Weights of a small transformer language model.
Architecture: LayerNorm before each block, learned positions, tied embeddings.
Training: 684M tokens, 10441 steps.
MLP neurons of a small language model. Each row is named by its layer, matrix (up: input weights) and neuron, and shows model dimensions 96-351. Each number is 500 + 25 x the weight over its row's rms, rounded and kept within 0 to 999. Numbers have three digits each.
After each neuron's rows, "fires on" lists the tokens most often at its 100 highest values on Wikipedia text that the model never trained on.

L5.up594:472527484471484524511471527482502535463495418506522484452485479528489505505498512493491484459534483491521528502503508500529489540526490492558511476505501497523497547486512496500529513515481482512477479478499527491477485497506473476516479540483485466516491534480494456518540488529512473472458499440473482546506516503499481490510520516523495466534453506543521504496460491530470481487463498535527485506503507506483533515425481475501563461473498556505501521504503504513508518509514500502518478532522455499484498472558552494490442501463522480518502470493516447528521494502496541481482473503501469455479560503488475502506476511505532486515470516505509491492489553522533518519514509473529506450499497493516510528519497503524461499517464526492501516443530500476487486510481482
fires on: "mar", "van", "ed", "en", " Mar", "ar"

L5.up769:491476495472548487480496469600500479510519491503452487469487509484505478470506509502451467480499515511499493481495490496505456491540490500491504510523511486459504494474495545468485521535474514508513465460495485485507479514516509483506492542515494461478530554448482521523517492494505485487534526512525512531537506473506535482528467502523502495500511504487486455476446519522517494469512490483469503488510505522522523520517498499530525535520478489498527500538480518496522520483427472475512509487503505547504521476501530492462511479495534466447470510499549490506534459520500443497523495524505481502498560530491513474510460487485524485481505486480530473541481536572470560479446499491485493490505493468547524471468535550500459489517492503497506477526449518503509518473534508
fires on: "s", "o", "z", "os", "x"

L2.up310:510473492510507506508457502569501473458488466499464484511484458504516420515492526518489468505452519522522461558516523467466487499499492528492496490480487502470539495468531550560525485513481544483528501470494478504489483528438495508508505552481525491499520498483515509496530465513531509524486473499511474522532494503466493526526466505553493493496521495521505498463472504546481513500520503482474459482539475492529540533500458471535513481467496507478498467527510472563494509500513468494455488519522510557529457502493505458487539454497505489478518491524502454529517534494504526489517495517448505507511524542573501501478537506515478495537516526466518505502542510523480517490524480502474508501505514486491519480519491480489468466467472504477462470497485475497489503492560523
fires on: "en", "ov", "ev", "hen", "ow", "d"

L6.up742:496505496483493539514472463510496472520517538489524534489527467456508462478511520512538514501511513543513489512509519489497491492472496494538464511460530535469468530461487505514473528493501523453445499476489480518511521509510500525503521490526462492514487448499513502528531479482485448527516501518468481520475518487474499555470500516488484524489526534505533526516509492548514514524503467514489453481466483514454527489508495502522538512467494453501515522518484489491481519520476473475527526468547478496552526512522519491522479497490507481510537525500498490515473510514500441477535475468496471493460515488504499470491548527479461497507493540501511517485473482475542526521503531468490545485505549464519480469501483508520497522541490505497499531483493480454449492539505537
fires on: "ly", ",", "ur", "ver", "er", " 21"

L5.up898:464515488456513511497461462511479455511513503513478488502491507526455486482500515535489480453513493484523482511536484497496498484492507521467500519523444482475505471482468532475511481539500519456484478505471539482479467485486465525532494521509492490458480515527540514543487473510544467466484530510531459503490480512506516530512491506486504489503506476536488492462469507538512518505481487469483495501566506505513514548475507496523477527537502478516530529513525506518505515483462479496470478484499503541446533445539515498472470478539545477553511487500548512509484524526531447477483493490520487533478535485544509482482486479491509502504487501488514481493481503545486550491463513488498482465518516481501512517442552506514467484537505475507531509508445541520507538509539526
fires on: "o", "x", "ac", "ci", "oc"

L6.up766:473515517518503479530486524487452513492546457479482537481500521515501518495511504510488508506515515508478482497502484532445480547516479507512454496499501568449519524461503507502494536557489506482501465508526536486526485502539518499530505471449480515505535469507500488533514496514519455518491504436461459467506534470495468497500495489460530523483496493497530521523524500512492476534514509500478511519529552500512478451472529504533530504489497509516501484506486464534458528531537484513463506507537460497537482550497494482521487490502500453533465513469529539499501439492526486480532494517516484483490533530539522535485487495502493506544470539485464503483540449515525524515486518473502564496506549506535520560477475550490488512448473513511473492485493504489474509494524480
fires on: "==", "é"

L5.up784:508523486491447497564455515550459488461504489490507525516512485458496470555510516533529490445490526510490505497525530501431492459559457514488453471469508514483516505508492482541552507500488493536550491488486513486524498500522486472516476538503504497445523521481501506534526513487502496454489511490506453505501508521498457507524448524494489468502490470503529515520498455516483536483494536517529505489476519514492542494451497521524524487531488482470496509510543492491470513470493479485507525528539495518514528475466492511520462514523525465515489483484523458492496490497512502549485491492524482409491552501510529530498539470528497491487498484484459522524516495467516534484471490496459527489482522505518516487486529498530502453513468502502501500454556481485506501517522515
fires on: "g", "mi", "al", "art", "n", "ar"

L2.up391:485484501488496521497484508549479524502482498499496555499505495533482495484484484465514546500469509530500501515485524543438512458503510525552468491510491531484494477523477535481492555485540491513469485487490442501503506475541497480514464532458485483551501520490530457551510508526564493472415528524493563485482509529475496503508494524506531501526517492510503544471504552487515510514507503491508467519502499473506485487511538457493479519481494477489469508485499489479525517513513506476513484520490450516468490509486510473487473500500549474502536501475511464477479491490493533516516510516449463476483504514476529445477468549504499501471485509498506518462538425490477513485491498492490531513523506521515498474502458483489540507535502526501530518516518480480502438470493505
fires on: "and", "et", " result", "ent", "er", "our"

L8.up524:484503497512506539443513507487519544499517460500481506471493499498455474498470533528494506470477525504505514464454497485522484525517470499523497523478510481525486528474460567467533508467480521546499486484445543491499498517554431474485482518464489491526462492480524487534514508495501482500526497512489497472490495521533467459474482525544487468519489512527502483479514488475479503520526496523541494459479548503507495487491520539534466495490488550517473516490533540484491530498485503511489522517473460476494499463504523541545473530498513483467479489475496455513448477499493521529497496517494503469534490502525452494497480505498481475485484527491481522492512545541498513548489505479506464462483494525487515463537472472500481490493487526508471498503497495499509538541501514
fires on: " of", "ar", "ri", "th", "ed"

L8.up160:468517453506485517537515476603491503516515459523518524527516480486490455486517469499470505489537497503493490499515499508489490483498499497520530510499480461510494510457489519471541518574489437480509454472460506491501490466489466478480528527494491465506524549479499469485511468533485487487498489476485536529469546473464500459510483503468556457500487483488480483535485497492476464517524480529492488435518504506502490534503511548468472517513494500520495517476498486504517528523467509485482525507524494524505518468542481504519522515481505487501482458501495539531484511533493523535519505507482475522487508532536456549500515485497530497524485503497508493522522459466476498463494470503528525507535500481508525525500493478503521478528500474527514507508512456489562473455503488
fires on: "re", " Re", "ra", " C", " ", " Ra"

L8.up1271:522512479484493486520498509508467503482562483508507516518527481467470476480541471460471503490510493507491562523477504511453508507502491517512535497496530484471490486477460546537518531541512491498489451491518469493489496480518462535501499509495465529500503499473474494542493514545510504499516509442505517496473541514520460480534564488505497451512485498492500482492503531502534485556489471527490488494505536492541497487462483509476545539472492498487453518513445554519511512480496511453500496521502467493515546491529486508466489529498483512464439508485467531526518472538514469523496499498488472502439490531550511518470484508508531500456427498511488498466553497482479526463486531484535492487487503535520497475494511476469491526464476531515512504500504472473511515483468559
fires on: "re", "ri", "va", "ra"

L2.up50:489485501512452458497504486499512441494471527479489500511505449498552458466523437495504491500494517547479492517416521520494485462515500460518492483475487522507531530495475542566513532474509512539496502499498462481469518500529460511474512464490522503487513475520476503508500489531512506455549504495491566512555511452496509502519489492509536518501525537509552504536498547492519487507529488507506502425478507533485473459492533490515492523529521502546552496488473490535507515522503524528545517509495474469495522462507533488502530491519512507480476549521486493482463498490488455512479473484518517459448505515486506452483513537490498499468503472447452522466496483498508498514517524475497504533527504456526466492495506499498504511491516500509467486504479476534461509527511561
fires on: ",", ":", ")", "),", " as"

L6.up736:477486475499480530488443447522474557486507488515521475537527471480514491507524510461515512468492464501522509498486550515487485483475455507496494530502520497522461525462507521537489500503451525497500490488498521510460527492494536531562537492537462487482517499489518471516563498504510449493523470524491529553504523498488488508502487512487531523495509522502533524507491524539503531502509497514471485486452481515509491534492476504453489486503508473491495487509482508459500521512483453472500473463525488524535524504512503484507499457494537470535490527511497459511481466520464460492551469494473477529476513541530495444500516519521501460466507534501515504507540523489439529519529472488482535503449496502498515515470478482481527528535489497503530508506499490502449495491495530
fires on: ",", " 19", " 23", " 21", " July", " August"

L5.up1382:468493498460522463480461478509505485455495506564489464510509494472517465492491466500494515491501501533495461536481462546487484497477487516540505485502517534469489519469530517518537542477501549537504499490504511485478467537486493478536464514511512513518504497446503511539502469496508483461491489531473514492523499495474517546509515577490502483512534477513501519482461456489494509496494519491479473530484510566463498489498519475532509523480479500504526551466469493547510517495510495529467500510469504477519481488548493482453484497509502474509459471502504475475494503483514504506539460470493506507474506524560515511547538500523476492547527501475498513518528481499474486474456481465457526534487560418506466469461476509535456500489509522500516488484502532520527503448527494
fires on: "on", "ot", "et", "ro", "es", "dge"

L2.up1053:516519495542485492482543493555485491512524498456499486518505515495526484510483468508536512499506495522523500521485483498495494495493468466460455509507485478442501458490515532547514480463493455527471509496480547503463507491489497560551495536461503468447479536514493494503480481512494527524530535493504466507472504495503517483480494519482549503477477533503470493529485520494509486533495479517473489505513530527516525467459488475499478482466489488508536511510519515507524514454479488496503502513477508501540490519502477518511506470545547521553489489484480515515503509520501486504510514558531451459498490464529470563529501454498454476539471538462526544542512494482480540505454502484510522507517524459519462500527511491478540485497455512456517501515487471546521539501532487
fires on: "min", " Z", " station", " located", " Wa", " L"

L6.up239:518482515474506519504513493534486485549528516518526485474492508494519477502492485454524540526515509497512479513516524472453502488493515531499476540482477511504508487474503514495522522475512504496463465496490460495462505452559492535530483536476514503531522512506505453514465517451517504485534508537479483462500542498499483518477478501478498469530487469495483543509521490456510516511538492488491445488530548510477481484496506468514451520483493435494476465498491474523526517523512504474498483495512529508476486504473496461516428458506483435536532495503486515480471498497451519516538511529507482512541536496501520520535507504507514482521508522515501516525519453484477517516489504473501507522497530512485524495523509460457480517497490522472470548498523485486493453451493485
fires on: "ce", "g", "and", "per", "ent", "der"

L6.up94:490477505503470516484469484513503539508499514505593506528531469475528516458489474484499485456471508485516458481523532472520535501494561514516496519437510499480495505507460461494493501533505491469468476509493485512496505505545499557493470486569483491521469486480517476521559491499497482472490469508491531482526511511538512512533501552483485498487525464534529486509511519522510467524492482520486485500512466475495497503485508503485503500475473517471498542502459527505492512520477529499478502469494546473499512508535539482522511499497514477570500502517519472520503464500484461505565453491501492503509531485530483478529498520504474470490454523538513516453488499511511519529484489459504538465475503471544480511495493474513535491502498519565520505551475503506509519535489480
fires on: "ly", "ver", "pe", "ce", "p"

L5.up1367:493491484497493539539462496531501478486510495489495538496562452487510440502485491536528483497481485464442497476503506503446536493529483476484496484513489468483556497465508463517518539448488508471494510501505495464511521508479481506528445496539502464490509530504488523518538482486478518503515494545538459511557521492476505499522469565526519504512519442528539514508527510507463557495505463509509506503463478480509470513466505537521521524529523480508499520448500501495509519491457474482481516470493516462503474515507493488462496518513479485494489506469534482520473487526471478499553501522478513499513556505535529520475535469496497507516475506442480497538476463528509530495514481504456487495499510477506502523487540480526496497521486487498505470486483541501495496484507452
fires on: "s", "y", "n", "st", "ar"

L5.up268:496494495506498512464539487492495458521489515538515567564525483511514474452515497460517499478485483550492496451447558508502478527518504506518475489503558513481495522446483514534552495500535503560486514514494466478477507511479462526515496479456501525535507454476503503502477484523515493484518513507495522517516524461496503530496463507497530503516536518519515497492478539467530512508469501466514492471515505518457485467495518499541548526494535515472497485515508475517474510513534518538498527523475433532491515457512467489487493494496501490504447473543466496515487508533489490490492441474495489469454506491472525467462506515481510480512508501513493517480530487488485500495464542471477490541549513471479459552506489505491505475495521516475507504501460493517492489475550533
fires on: ",", ":"

L6.up1303:513480490493495463506466479534556517511503493512486505557525509478501496447513488539512463482515494485511483481512476486487490527489446475489466493513512489498484476501517503483454513521476529523495461487508512496511514496503490494516473500459506517464504536496478521508527430529493504479503469515492494506533517494491459506518438523483499519469498523484533475533498539492499495478502517529467518451524524532516510535488459485460493513510457508549526483496504515526488518473470496479515574533487502510494527460515473473517484508510525498514466492483530490487474517503487478512533480504527462482485548505518515511503521472439550486503512500499524495488481511478512564447471478485443504493522506487515434487499529562547511422480508477496493482495498543483492471529479488
fires on: "s", " Ca", "ro", "ed", "os"

L8.up1116:488528478439464494493512528492512499476480526498491484499510464502511494516563472488501480495482433556527472502486519496506461517511463489510488501495517496457455467507510525500500493503471463540470496489559496492492519499541496505538507529484448476486542490509499466491508513488521494521431524463498489486515506491502523482470505466513528465510519544508548491512491567556501498514521466495481505505494495495531522455458514465556489487490548505459428490465492510508502522484473490486503534545515488468452558475526518477488523502481529515499531475513486515491519488534536507499489471504492518521527470539495522562477471486477509507524472497512520538493487485518483478503505508499515503491540485514537478529513490515469477450480494461522512456458496534494485505470484515
fires on: " cl", " se", "te", " a", "par", "|"

L6.up717:482488493456527499483448488509462486476536510514522565491479463491528495495486485540488511468453524488471495528497514513507498493510479501544521485473491518463542503499532511507517504481467535511500493458459516514496464491468492449534464506499504529498518495478503499555526489513497435470485521533496495470488492485495455555474508524515512444551518476514551494460466504531540494493484517474466472533491532529495507498483494508505524505481502487496495496498481505491486527492492474442507530531496505520502529497487516502439487479512480475516511518453490465475483505529481498511488468524505479496528517493536514512513476554527517491507472509499475554491470483548482499487491512488508483527476502488532490486493522511494465500534505521509499536488447497441508510455526511
fires on: "ot", "it", "on", "e", "ar", "et"